Weights of a small GPT-style language model, trained from scratch on English Wikipedia.
Size: MLP 1856 SwiGLU, 115M parameters.
Training: a variant of Adam for these matrices, 1377M tokens, 10506 steps.
MLP neurons of a small language model. Each row is named by its layer, matrix (down: output weights) and neuron, and shows model dimensions 416-511. Each number is 500 + 40 x the weight over its row's rms, rounded and kept within 0 to 999. Numbers have three digits each. A neuron's up and down rows have the sign that makes its largest values positive.
After each neuron's rows, "fires before" lists the tokens most often just after its 100 highest values on Wikipedia text that the model never trained on. A number after a token or word is its count.

L3.down1300:544536570473469484506477531512492476550514461524531525527548502483554533504366439525565566451490479528511559562462444493492476515552493527479457512514545545471557438554433533532507432497479493472500540558587453542544449488546483587538498516509448519460556517541482474488557486522488447575
fires before: " |" 31, ":" 15, " –" 9, "===" 5

L3.down1145:500428451414548506566421545524544508496508528494489443540477465498506514523534547446461462478523433464506526524423535533486461547513527506538505486455528453470505508541560479541504459531509542480500574457432449549543504537449558542563435482524541492542488437540476513530463519421565507541
fires before: "." 41, "-" 20, "glu" 8

L7.down176:457480450475444452523437499494476547455518496464482505525536455518489522450479530440569446505519504483510517497447438497501441509552501542505528493541507498479509464462485544505511459497431494529513488507518447436423554438510509466578465523566514477479495537462478505558584520507426446549
fires before: " |" 44, ")" 11, " (" 4

L5.down369:436491471558510530466459424525450452439526441470503517453472527523476444475493478434530401438566477497493505495455499557567472534513562410453573520515492503450530423527522401577479605522519474451551487478615554513534525420525457482529469435473495413549472477521473532495487536518492478525
fires before: " |" 84, " RBI" 4

L7.down1308:521506488455487478585495432497543531470511435530489457509544463417555547524461431454542438460509547442573497539510455545491470475481535567383518548453525433524500505431514528520442544453498521493473592568538451550512474466521452512533441535495485487532438517508513426465525531513464567507
fires before: "\n" 93, "==" 4

L7.down1404:524524521470449574537458502480538495525517533479519460476483474496476460509469488567502535566500504526555509466486490493452472426442488533594523434461514527490492559536448530487521469566550521485477552481473499488477508452484461499501447490467486539448492466433513479539461464510497478453
fires before: "\n" 60, "-" 27

L7.down47:525528500547553515564489500473479577494491465487553538547549470532488594459467533510469566495445529483440552516480543501539538481489528475531492506537592424577553513415471531541521476519483495393506475507577538518542530475435473502418450519484522575507503481453492488509473502569481507485
fires before: "\n" 85

L5.down1187:460578513478530492553557498500421561461569591456498462523454554529491544411459592509554473527498476526547498417527516502475495479531502466522534464543480517512490498511544520482512526452555468523461477524468469454509439495549448480505520474538438508447501536516479542459513540451402468482
fires before: "\n" 79, "-" 7

L7.down1029:512541450547493487594529516541531496504501509538585524469507488539498536470453478439487465448461525519454451432489571459492537497497544469519508513542563510471552475497470438509487520442424508457490539577451451477561510493438484523495577554526438542489494525478567555509445522450506504528
fires before: "\n" 100

L7.down109:447514463491474505480500491432381427531612496555505450462529463463517468504481536457535460462495562461448492514511426504459497483529516493483532475401521546507475517442490525432537407441475478484452510460529522477512503510466540488530462517470532499575492482471504414449529482483453468466
fires before: "," 28, ":" 11, " as" 11, " the" 7, " his" 6

L7.down1103:482466526563555473508527615498482415476470528492504445513461511483496530498461539428460468484508535446429492556521432605497503512531541583577516587447501520548554485467447575530484457516550461450505536526507508478584469494470475416518462516479463502512487498486482487462527550509479576510
fires before: " to" 20, " of" 18, " in" 14, "." 8, " for" 5, "," 4

L5.down1635:508468500512581525511463516531471547484509610450477468423544477522504464462448512501514439541516482453478509599458491522471493524537502548557529483510516469441501554507474498509449524498469487530535530594455416523438527439461486501450535498513509459525474511504424523493580422484442451491
fires before: "s" 48, " Club" 5

L7.down692:543538538477530514585575551494505458542496537546535475435513514485528480383448479471492510532538488460458546467453481477485528485538465503582460457501503511542509536452484463505475494544531540473524561532554502504536532520470437469563468582531487527508526502513545489471535436575500501539
fires before: "\n" 96

L7.down1675:493531469440520518447563515426515595442513484528469513491464482460486489502531443507435505578560475445509482449457506514490488459471458537518469584510462523521456503544535477427461466538504415516452525502559521506462526501475525550508486476498562482520566554504413477528463495566517521486
fires before: " |" 55, "\n" 6, " (" 6

L5.down954:502474526474505551494563511521529447486508423508546515598528511463515413530485451472432531473440490515481509442454509446451542466441423536571462546536550530524491602535547493483478604473575434444526474470506513492484496520499550467504435524496628450486526455450507531490453491477540490533
fires before: "\n" 90

L7.down630:475530494435479426471482486473500546469495479493460507449503552466513455514479469469568502481477476490459541539465478507506393614481554477453441472543539593446539474561517504544471488489506474436513475584561487463455459478558504551474516592538474554475483528441524555448546555517543419511
fires before: " |" 57, "th" 9, " April" 4

L7.down297:510531493521495531557475504504480553492535588492482466487506545488532493527504488534503500444536539484427470487443414456538516457534411524482433495495526529527448535547433564499483498512586464501548540514508518437512459548498439441551505476559471499510509494505521526470518522513526469470
fires before: " of" 40, " in" 7, "." 7, " to" 6, " and" 5, " |" 5

L3.down1630:505511519510440466454501497429434503462510544514514513541512550449539546533507439501522559481576506481496511537558470515459475549523571422487480491478513576523455482451507540512432442527467419449520508512564575497470460557491617462520556538539535512461444556474503478483524486493469482509
fires before: " |" 69, "." 10, "–1" 4

L7.down1352:491567490561561498404461525464529506417511513532471486487489509502437522579514493588462519522493510496479501568465527497536504455483575511487523461507517533482468465485597484453515505507587488569452489478578509499456526533429474542521509450511558457453470441495515482503539528490461490534
fires before: " |" 30, "'" 9, " W" 7, ":" 5

L3.down1693:466500485479504479509565510540503524460447441596447544507511505541500472515504474530527452488534475487497547504521548552528508496432558503405509511550511470439501529538483414521623465601502493513454490574458505484477527589492516557505476439442507552492558446441453475497492515492501524547
fires before: " |" 37, "\n" 15, ":" 13, " listing" 5, " \"" 4

L7.down346:523442480555493462550509588515556474456600530483508507500497457509490510503527500456486483543565542498479541430447554458508506461495463496519455553546567481529510544458494488544484525502567480477491576421513443522507446549530501469483501455486529482476425494485570493554442529486497502492
fires before: "\n" 50, "-" 8, " " 7, "The" 5, "===" 4

L5.down660:491516513461533530464527512517424508496489455482465487490499477493486533490488558504434470489482465542468530399443464457521475442483460488583500516536494499461532510547513462509467512513532453485437440434468541545466513527494473480522519452529516475473544496487502497440469533447504475503
fires before: "|" 71, "\n" 18, "|---|---|" 5

L5.down1352:586487515475522563513513451499493496540455487446562515487536476481477501498430475471479471501519542508512495463486448435523485543515542484483470550457486502464491555501475513448534518546416546458455503470438493512550536460542493562471497481520438470510486447500512471523457514548491522481
fires before: " |" 53, "," 6, ":" 5, " of" 4

L3.down962:501518510512507524526543478473461514466528444514483548506473530496521546501559575459572515451515459552518440502526565536510460460579558500509588501456528510497562464478525462516430494468582461449550458486495525499490495535566491506618492483603451494506497450496504493501469490488574558420
fires before: "\n" 63, "|" 10

L5.down833:441547442554441588515456469466480471481517476484432493442486512495444458488488467483519426500460470486480531551531530426482521478507538507511484520541521476513480536468485471444548524521507438512465515516474551518518533498513519545437559476565471463462599500444522525567506496453562473486
fires before: "\n" 68

L3.down702:498511548478417545484476533563493511591346593505481512530504524546489460419461504470534442509520526542500515526556472418492508550536483535499494501539454540442498485560498480497521432534426517457518501586494498522455525518552554506484520479530485531519501473449535480525499523516537436509
fires before: "\n" 50, "^{2})" 5, " for" 4

L7.down351:468526444494578514547520534478488424535589392543587510514522454460515464446560469473499472480502520501496483544446496500551485420415597453470421451563507496500480490411479478519447465465527518497482481553486471491505500455438526522501458560513530474492530565509487433514503517471515543500
fires before: " |" 53, " 34" 4

L7.down533:444586550399450519477482472586487499450462561524502502438520544555514451427527552533494535476529522507528527570467566526438494552467502435481511428513509488505496549440492499505472553460521475524514489506531438557469441527511488480469576578477502526480468477452526514512485518522520452531
fires before: " |" 62, "," 4

L3.down1550:520527501519535527503474545516497483453489529486548465471512463461479452487479473508466522553538497467536447492534539533491525527485533497513595472486519479467491478477475446543583469463511565476503477478561479523543545505492496440512513490476478459528515501544506463512461509537528501522
fires before: " that" 36, " to" 19, " it" 4, "," 4, " he" 4

L7.down981:595463493502507518547520498449496437536428492451519500552461543429452447494541460461428576487473559440528452501525530549503452476491515438539450482517525567575523504464504481469480521470436462502507500413480495469517500474534540533466489585509414449459531483503550470483504545492531550517
fires before: " |" 76, ";" 6

L7.down1174:533510548538540567468567474522492556511537499560522502463565520406390493526483480562425489533480545469535516492518445508515483501529513569477483538518492491508485545554492471512512443372425523478511504530492571515461475512529497473484464550525520550489511530544515474475529489490470496466
fires before: " |" 40, "\"" 12

L3.down1725:466494550514482480537472507523441481432472570449514532579520535576500403444441476464522501540484519477549496448477460563573484452496504462484504486492551485509517463472546583547486539492511480518458479485481481501506455518518456450504517479491503483451501487430514491518498539445496479435
fires before: "\n" 95

L3.down842:504575522469473510506535541487461483505508430484531511516472532451462493534565472531544486499541499486511538466520478521448405456439532527585523515516484500532560427470497496468466541505506583511496517557498488483492497579499483452485526475439477509532539479537540501490424515436489500489
fires before: " |" 65, "." 11, " career" 5, "'" 4

L5.down1847:486503567522484503469542469500584499481562497488554517495487521463576486530533538492486472453508516466441504576528483480498480594522475425505427524545506453535494510453442529469473485512540537442488535452557530500477462511530491440497522606555451605468489590498500532539509507517581490473
fires before: " |" 43, "," 19

L7.down271:543529495576499545464532428441510530559484506451567586467492501464452544489589485560534483509508488534541442505568500425494429495470488533526492486472493516601556508500509549539475470527473539484468476507509568496579487533532473493477436508476504487512516518452515418567476450489455431518
fires before: " |" 79, "," 6

L7.down1303:528515530557553502461508547475566485530579486531500563480461606447557511528554535598482507443506492604459491489523545505528501459448522477477491501579539523485458498535525513546485447498486443506550534515519502516475511546507493499501544491552504488516437488554538488385557533438500462500
fires before: " |" 62, "th" 11, ";" 7

L3.down620:526559460530489483498530496535551526499473486524491494468481502484537476446549513462484559506470523537475444540511520481465524504519671480487548447546569408507536483571551497524493521569501425470521471476486467513500541517509498474519514450528439539513520523474448482410473517500512488507
fires before: "\n" 31, " " 16, " 2" 4

L3.down1613:491519506507524550444428472525489543512509441483548506517486520485471514523444448505523456549556511509431477593484405512546467449460564464490517533486478528503472568503516538513542462490509468505518431517520519517526507555470561507606464493528545506512454460439472514476542489559500583502
fires before: "," 35, "." 12, "s" 12, " |" 6

L3.down384:495524589521499534529528546511556421454538474540543560473462481397460432491570572511508459444547449529485489493461508501530501497538556527548477459514540525468457487462503519469450506520503506569486519536601515469431575535449535597515601480485533491526539527524444508474517500524432520529
fires before: " |" 75, ";" 6

L7.down119:474441477504498518526492544555531452480485490460535453511532529456463491568498553445509475422429473463496466530547467556502417493516548504522452523447563511461482479473460558464519468503476484442540487485533488569452531459496499531449512495470493513493488497535516504489539538486494526488
fires before: " |" 51

L7.down1536:540513502604413489510503558506569550477465559490478569472499427527448499467465474484477544557535481494509502487466444451554481462559495540613527510533467453520521475435523545441567481586477446529517516526510456525521515481544500457479453433475494488511488522490452478489476474469515511503
fires before: "," 21, "." 19, " of" 14, " to" 5, " and" 5

L7.down157:512544472463503471428542538425436458518525568468449537522500524485502491503495479532501552542566480514441473481481530564530456456554518537561486561471497510463492522462583503482483543472552457456550447479513566500529431533457511513438528482476545531448474527483444488388545551529499388471
fires before: "\n" 59, "-" 16

L5.down1478:468501449436538524526532548481451489456521430454436476430482503528487428526501523532512518482517564478503512533444505500514525474496534506423493532512511451566484481557544496504456522492495501550504552496546507500501518484566453546525475480479481507488513489462452510540465532432458538504
fires before: "\n" 51, " |" 16, " with" 4

L7.down959:511562518469509485556448482565490554420507474567489501485460476483538480515407581430467507516466515500490449470527498496554519497537450513433549556483554415554567510481542523550449487456415487469424464477459529439543478510544505597594498436528512567493520451490498542473496511517452577502
fires before: " |" 35, " " 21, " on" 5, " the" 4, "." 4

L7.down1427:536468580450560456480496427493501603422492498476467519440523541568531474499594497516465500438452476609478501522567467512466522559464449472458490517525498451437468446523517565515466487537484473504446481479532523486459487517517531463533501498471538501565457368538512482476409453472580553464
fires before: " |" 83

L5.down1494:502496516562415429475457478435469475516520449511506488497520475510409479494563479411430519515523477455485500473536497459468461598536459439534452456487483514520430401435460497447527501544440514525561469493476474462484493506516518464545422416481494456522518520468529461549460498491480546472
fires before: " |" 42, "'" 25, "," 7

L7.down264:487512548490585563535505452469431473517546441450534501559506499470516499482530538542474476560487530561486488525502546479528461502432485516508492530527526513562582576493611494510426508416559511498490550520500551475521522516453553526572452485521535502507499540479521409555526435398483546549
fires before: " |" 59, ";" 10

L7.down1830:524477513448483511562466546551468449478514506506479449536536554522528490510481503485483466463475502532493451495486494519554473480458474482484490501471516511486536533521521498482502513431525528456499463555514570476549538464576458516547514510502512473472474534536511501469515517476432455527
fires before: "\n" 85, "'" 8

L7.down785:464475484536576466552518499538533560533503486582509533498511420435519539561483505512455521538543544529482500477461513476455478535505490493534488565526532506561521439470443452516540451517534524440459442429495518486514475467498447462505481471480460503437458502500518520476477422488471507495
fires before: "\n" 36, "The" 22, "On" 4

L3.down1417:502475508529548481536514479515524511498513525530515507527468481460539517489506515494529469518489484525484528403504552513535494520488420527512536501479526480484554479508511484533483467507504518481488515482510509506508480507478496479532495467530486527490496519505490480472515502505523506518
fires before: "|" 50, "\n" 18, "-" 16

L5.down1393:534549510456515523518501513510515527515497542445512443446482506554443520489474527553485496552437499447443474485572579504468474486484547463538503495504475524486562641558478538456442482471544476491508537457541536493512533442435450504492520529487511474534547572463512498457498449460597504462
fires before: " |" 29, ";" 12, " –" 11, " of" 4, ":" 4

L7.down980:483546460560495469491367471440568469453523562490484422457563531447579487532484485516461438491527459492444554440551479566597500433560433502569551522500494460529471471492459452416393512537476452510515476510468549521496501508487478539472495522507446480486416510502526571595505515487434523489
fires before: " |" 47, " Medal" 4

L3.down1474:522562494518465504493442492507499558540504586422454502460495528539549532446519503466478509519517510516520509537522510482497598512522546484523480465429504443543485478572558528551506459463418519500509484451470472455484521474463563577423504537549521513457505493423507473513544528410488511497
fires before: "\n" 55, "Shar" 4

L7.down535:577528478488528523453419475477520538496506505467543555459493500464440515542482496486476469527451468488469467519516537513525385535514522485513512544590501474543532421441488530514496536518454436508509525463532573489498572521500448504478508469472469544509560459529460566529463547472486451458
fires before: " |" 57, "," 11, ";" 5

L7.down754:490451491549505429554501443486508500490535492436558537523484497491518507495449422465530470506451506438479531542507467495520513521468539488527533496519455491521444489488410507431511488477432538463450530504506434501479518530442448465513492499489525530435521504459510562585469561553498508527
fires before: " |" 53, "." 6, "," 5

L7.down1271:491483533505485478460503465533501468500458462536507523453430459489517571477515499504459547538505490492450526536477517508511530492495495519508480602477521452478495512548521505553446526490553452457454483444455518479508504491451544428446471419540579512502536490508536509490471533543415499538
fires before: "\n" 42, " |" 25, " (" 7, "," 4, " OCLC" 4, " /" 4

L3.down734:560517498478485585471521495493469557446530500489521564469484473473446488508566513482425553551548536468475627512476533516544479532563562511513515493558491553498450460535530454596423490488483503461538514544586487548493444483496464518473486510539501505420509547544614530527494446526440502503
fires before: " |" 38, "," 17, ")" 7

L3.down1735:584515484505528521480548457506537512472506517463547503511459446542521537554483475509574513512488442484483536477519539437581436573472527469434492500423494482479507478503503527545482490530496505521521483512497454490473512428517491501607482508435469445487472501437527573472519504512402555539
fires before: " |" 29, "'" 9, ":" 8, ")" 7, " medal" 5, "." 4

L7.down231:501499554464484454465486539505487554491454516541428537510599493440509519542468483502499463524575514464546537404495550512530447413533494470588512485435529493541506485510463453462483484555521505506570487479529494508498525526507532503508487483498485447448517490480508548561544499431523467475
fires before: " by" 38, " on" 5, " with" 5, " to" 5

L7.down160:536517501481527488483483555465522571490533501483467514549484467495555452558507536505532453471492474557561549540450547505544591569541387525490525494496476482457497523481504542518510475464479453483553502554498506523505480498446525496524386493503483510502515557463467492454544455501515471476
fires before: "s" 48, "t" 5, "Bahn" 4

L7.down1428:529504521433512459514504538497465486511460525471485493471568470601517465470545462589483528547577470461485554491544441472525470480465515478461525521493495504503536519507442468446513520551516527532530591469484521528458611472448521518488507512472536517538401475466475506501518456504499472489
fires before: "\n" 42, "---|---|---|---|" 11, " to" 6

L5.down1737:515515546427499526546484552474566526474538532507527462459495486464532497536539445518437464583503422551511463462500515504482398467550572458548566502580498512446478488517508483515515455521499445501492537628518508482535399484469510459468524465472496527461508517505475494548491439437479469538
fires before: " |" 57, "'" 11, ";" 4

L7.down597:535511546528458471474485472466561486524467462504460460571458518513494496452498439507555589519487506437532531529548567452524479523482584511517505481531485546466479428542551441484558445487487562513544507521530494457513568517526430529458417532548490494408465529466571494529440468455498553456
fires before: " |" 41, "–4" 9, "–5" 4

L7.down715:507476544529453505480487485500474494562544598561543499551469465542532465503482490437524474492426495509550497537515473488546565472504553472480514417464565474474520472516466533490546534487462567549514526559552536494577547519508404531435563456534431530507492527566431513479482514503502435538
fires before: "\n" 63, " |" 9

L7.down819:518531495480499558490502540467522498459431524489506536557524499517466433520518437543549501501518456519503545487469461535511483432529498538570392566462485592508559532450565495487532502530492476524500456409486477529530511483522507499538462482432485460440436476500472420483540548543583532499
fires before: " as" 24, "," 17, " to" 13, " of" 10

L3.down298:464532525521541431524468488432507453512467502477506462451495534454488501457533509482509452534471484496502454469469506467586461427448528487484474465499497434520492504461550487489488517443550519445533504510520546526451514489469481496546555509517532466496526479546538522498485539457472538478
fires before: " |" 54, "." 15, "(" 4

L3.down15:478503502450459543481475474507459533488465503502474468481557517540510531479535477446512508550504483524499485535541485479533478542525586463536523461510450462409566502471477492515495492546507517487499480531415447445513550553451501483537493443474540476516524513476514530455501544518503429504
fires before: "---|---|---|---|" 28, " to" 13, " in" 12, "\n" 11

L7.down1293:463510484607508492465510423510509472511537543484502452463459572499523440409459500538504499508471475445522536504505489451544482525519491535466538547405524504491487531461415523447505513476479471508510502495579501463516539555527479510509494494501495441477472561534437520495490507493563468441
fires before: " |" 51, ";" 6, "–" 6

L7.down1766:518451471429462529442546499478556433471450520482484542455533596511472533479441566500581470483517558500543564509587504497505447479532385477559461578455464538512511483454453471450479529482589473464517499545480487503485523436484483518461585536460539566505438452482431533551507543490511499480
fires before: " |" 55, "," 5

L3.down1776:494501470545500512539532471461467489505505509505502489491482543468526519495550559483543538465479491516517460517511551470469490464562642452514577485562570405495521507526517555500511518534518492432532462498524462534481521544533502493562501489508491565529516489450491537450501518500518466516
fires before: "\n" 43, " " 13

L5.down1571:515531554486422449472537532484465541429465558499496479502477535555521417489528458545465477408511487473535532477516539531564519548530560440542603524514563480537457501519509472507513493512505516543489474517540515466469475491491475606451516443491520518384412498485533444403543476463507485514
fires before: " |" 50, "–4" 9, "–6" 7, "–5" 5, ";" 4

L7.down314:541498542488498443500452562544550480432482449477480454429495496507504493569615503486517513518493448556440557559545480460503468466508513534480472446479493485486476519502563479546518506579480527498486502456483440483494578502554565435525443489491536530479545502481498546528470453528537513515
fires before: "," 18, "." 14, " and" 8, " in" 7, " (" 6

L7.down1292:501514485539498517484521510534487484436553455523534479490474543497502482495475571471423541528590470506514461547538480470456496493482498476523442469394462532536506502496586503509529489576517447460473503542544547524466478460531562454559482508505512470497485534543468446594531535535545496497
fires before: " |" 69, "'" 5, "," 4, " 1–2" 4, " of" 4

L5.down500:584518500512548551557484528521480481465528402484507508494515492500493514517565473462462457440458501419501476507501521540514462522552546476500479510553570504526420510408513491468456469465513488450435541503497460450444592573535475433467501546513549467523481555491510518473562486520489549460
fires before: " |" 37, ";" 11, " the" 5, "–4" 4

L7.down146:498563459355479419484533502491448538531498562501527484467508497490541527479522496524497436448572494438501524433512487506477523473489489455535499551492540471529484453484553620526525537560507499504521497509540532479462508487483515500547531435473492498487536501504489514489464484510508493425
fires before: " to" 31, " of" 8, " for" 5, "]};" 5, " not" 4

L7.down1157:542421481481559573480578508526473434476449519490560546493447497487543453501463513486494473496473492454522539496559490491466460503544510490477525510527537535480531518540428476497473484542564464456521426560478526523489481505491483516499502497566537504440509477491491559459538501449525503521
fires before: "\n" 57

L3.down1097:451547461477463585491426504571493524554500472481483433480519477510545558508508554500529478459570458501427487439483474478469654464551425534502503417472477458524503498500509501519563450525499556494456466423453475506527479497460446550510492501505538502456515501546541467521574514498536515471
fires before: "\n" 44, "---|---|---|---|" 11

L7.down1356:585422533500467520513533442460458484500540546450480504502492528515444494502503512450512550511540499477438496461529447540481443459569558488491525476585457485542450536550483460468416551509514403506491531515569476502594533502535541443426503491519449472426518532450508515499480544475413461471
fires before: "," 20, "." 16, " in" 10, " and" 8, "\n" 8, " from" 6

L3.down1803:538519480497475545467488534494456546524578498497509461550506544486524501471510576517494484406574496501468510538528520500427454489392513511458519480515463466507493472524504515521413461517561511586528502454516483474523453558516514460579539516518439514559502461463558490510502450489529543466
fires before: " |" 29, " Reg" 9, "–" 6, " =" 6, " 1–2" 4

L3.down1667:531571488465493548510540513439533514534468533497478464418477549461499516543503476439420449495492424510545492432470429479518472470575544470529466476480468588569519540564482462531546495503514472448466534426496512461524520527576493459458457538491562542502477409536476497523449472545451506511
fires before: "\n" 100

L5.down1230:484506549556490576423514528467508549524520495551494517417469489511446493489520542523496525574611481489414484534484490531510479442463533513522427523470521503563508422480532504557525540519460568489522467499562522491446483499496529499476447498518457433485592551517464527465455536552512444476
fires before: "\n" 43, " and" 6, "," 6, " (" 5, ":" 4

L7.down756:499548524487538418526492482518541442512471495606505515501482478494496489501557505522515609519442494521507468453534504505493536419524505479512470501506548499420520550520497546479563512530524469518493458511456503521472522590551508539487575464477517431533544509508512506489453491563514512458
fires before: " |" 44, "." 15

L5.down1454:406564533489520513637567498487427451448458486490555465497531505552517492558512490561554499535459447466479470508492465536522512516529503474441524596526508496496484561478502494502490488516450379526520498480490474493539497502493517451599439518502545486590522473453526480501524473456465496422
fires before: " |" 31, ":" 19, " the" 9

L5.down430:536550511398519492556492517469518493487478510462509462490527494531405427444515485465491466496459476432529546533414537508422445540536602479502562621450515488471575569550506468513501517548528499561575489529443521438470447554511563516513530565484520406482502482510515439480496585533458498509
fires before: " |" 71, ":" 4

L5.down666:470499529459497492473502463422535466439451492538530458493486430479468489517559499462463439554532494507520492473483548535510496525585481550522515462482521568444504517483473499527400468554489480484535571629470420506530489552533545393541448544401463553502504506455495454556487385494500546489
fires before: " |" 42, "'" 7, "gy" 5, "\n" 4

L5.down79:524510487471580485552487479442495484468411461543527499570528502591501507535469493563547508499505504559516500431536538476494504445459519453429514502438545509482494505455475520472500521572530474436544513542454512461465453544512506612505496450540469573510499459477526459474477546515464534525
fires before: " |" 67

L3.down900:522517497529508459426495564522526553495578485535511537495516474465475532536512476495492533514501558485470447516580542521535509508504565507524511585530487552504431455445464431552484450507412456467475492515576532514502496528493518527491477486499495501585519457486556526396503510548498523533
fires before: " |" 46, ")" 6

L5.down1378:476525511537455538457537557509435511495518511481451503390514477547584494380474410496538485457546551463553500529445489511509536510529568536477537519463486419486438444471457511512502519509524474508624519488462504451506439496482481545410470531432471473478517541507454539486459445549502535538
fires before: "\n" 97

L5.down870:479476572500510500501571448548415447473466509538527496527534524530505522469484577487482419562495475477502480477497424533491453501530525472518519503557497494495521468442451486511536472501511508547540506481431456452513499455499440434539509534473528535478516569545459512466481531538444490586
fires before: " |" 43, ";" 4, "." 4, " of" 4, "mod" 4

L5.down538:528519472539519472417478428498489472450502468472488523489484527571529524484445484531500496569511446501484564573517513537498419488474647463483563461433516556467543506476473533521549536542460522514537539494485497468569477455475465537425532495460505482484405498501559507431529481483517498496
fires before: " |" 58, " (" 4

L5.down850:507488462474504462528533460442501511499515599501438505462478500525499467456467493509537507478513550526501514531508449517484481588470526458512436477521475503503505443483566523563541535532493531518484543477470487529510454576454535503452466475423502543480499437484516487450523521467533549514
fires before: "\n" 70, " |" 4

L5.down331:487470504501496513515541488504492534492533529517499529512472510531519511504524521498530462514501492493468480391510518534499495507500361512541512484492495490518514466502492502476492516460500527489508522474494488509515506501505477490541505469488513500507499499484497479463518512516508507516
fires before: "|" 38, "\n" 33, "-" 15

L5.down1251:536541451471488521477487527550477545537448490565531478439500529553493405433456442420504466484497514529475475460456554522570431520549480569530463499516474525529473511489537527516587548490561487477429464534423540599535494587482446524418480579423521380561483505474480464468593502461508492502
fires before: "\n" 98

L7.down1141:479539501497502525531494512487516546467571516509482462471504555441503437441458490488490519495514525466508557525466539503611528503512601501494496459486570476503521483530482513462470519462504468468472531508521546499570521501478500509499490575586584507482439456457507532498534513518516540469
fires before: "\n" 99

L7.down1001:577505539484477487485553529459544465464513529439541629455479499562496558474566533536536459526517451486472507479519514534474428508479500506476503486520511489511513502503466557527556468523443466458533494462487566470520425478523499432488502466460500521512496514474489564488381538500524449524
fires before: " |" 58, "," 4

L3.down1737:580561495436489566444434526581463530484482513482413463523555498490594423461515543455508512568604483492494592498472491485497470538564580406463489528470508513508442485523532447479483553471469398489482420524517594456474541478455494505441533480500515458519526454409451500505456473449477456436
fires before: "\n" 98

L3.down512:463494524535505529478512532460470546504461539498576543554453484537510462553495480523493526479512504526521510453503527507472533493497442511506501425482495524487515473526508410556500418435546515570467521464495491546483564536514488516533494455488466574491455427477495482458494500501478491543
fires before: "\n" 70, "-" 4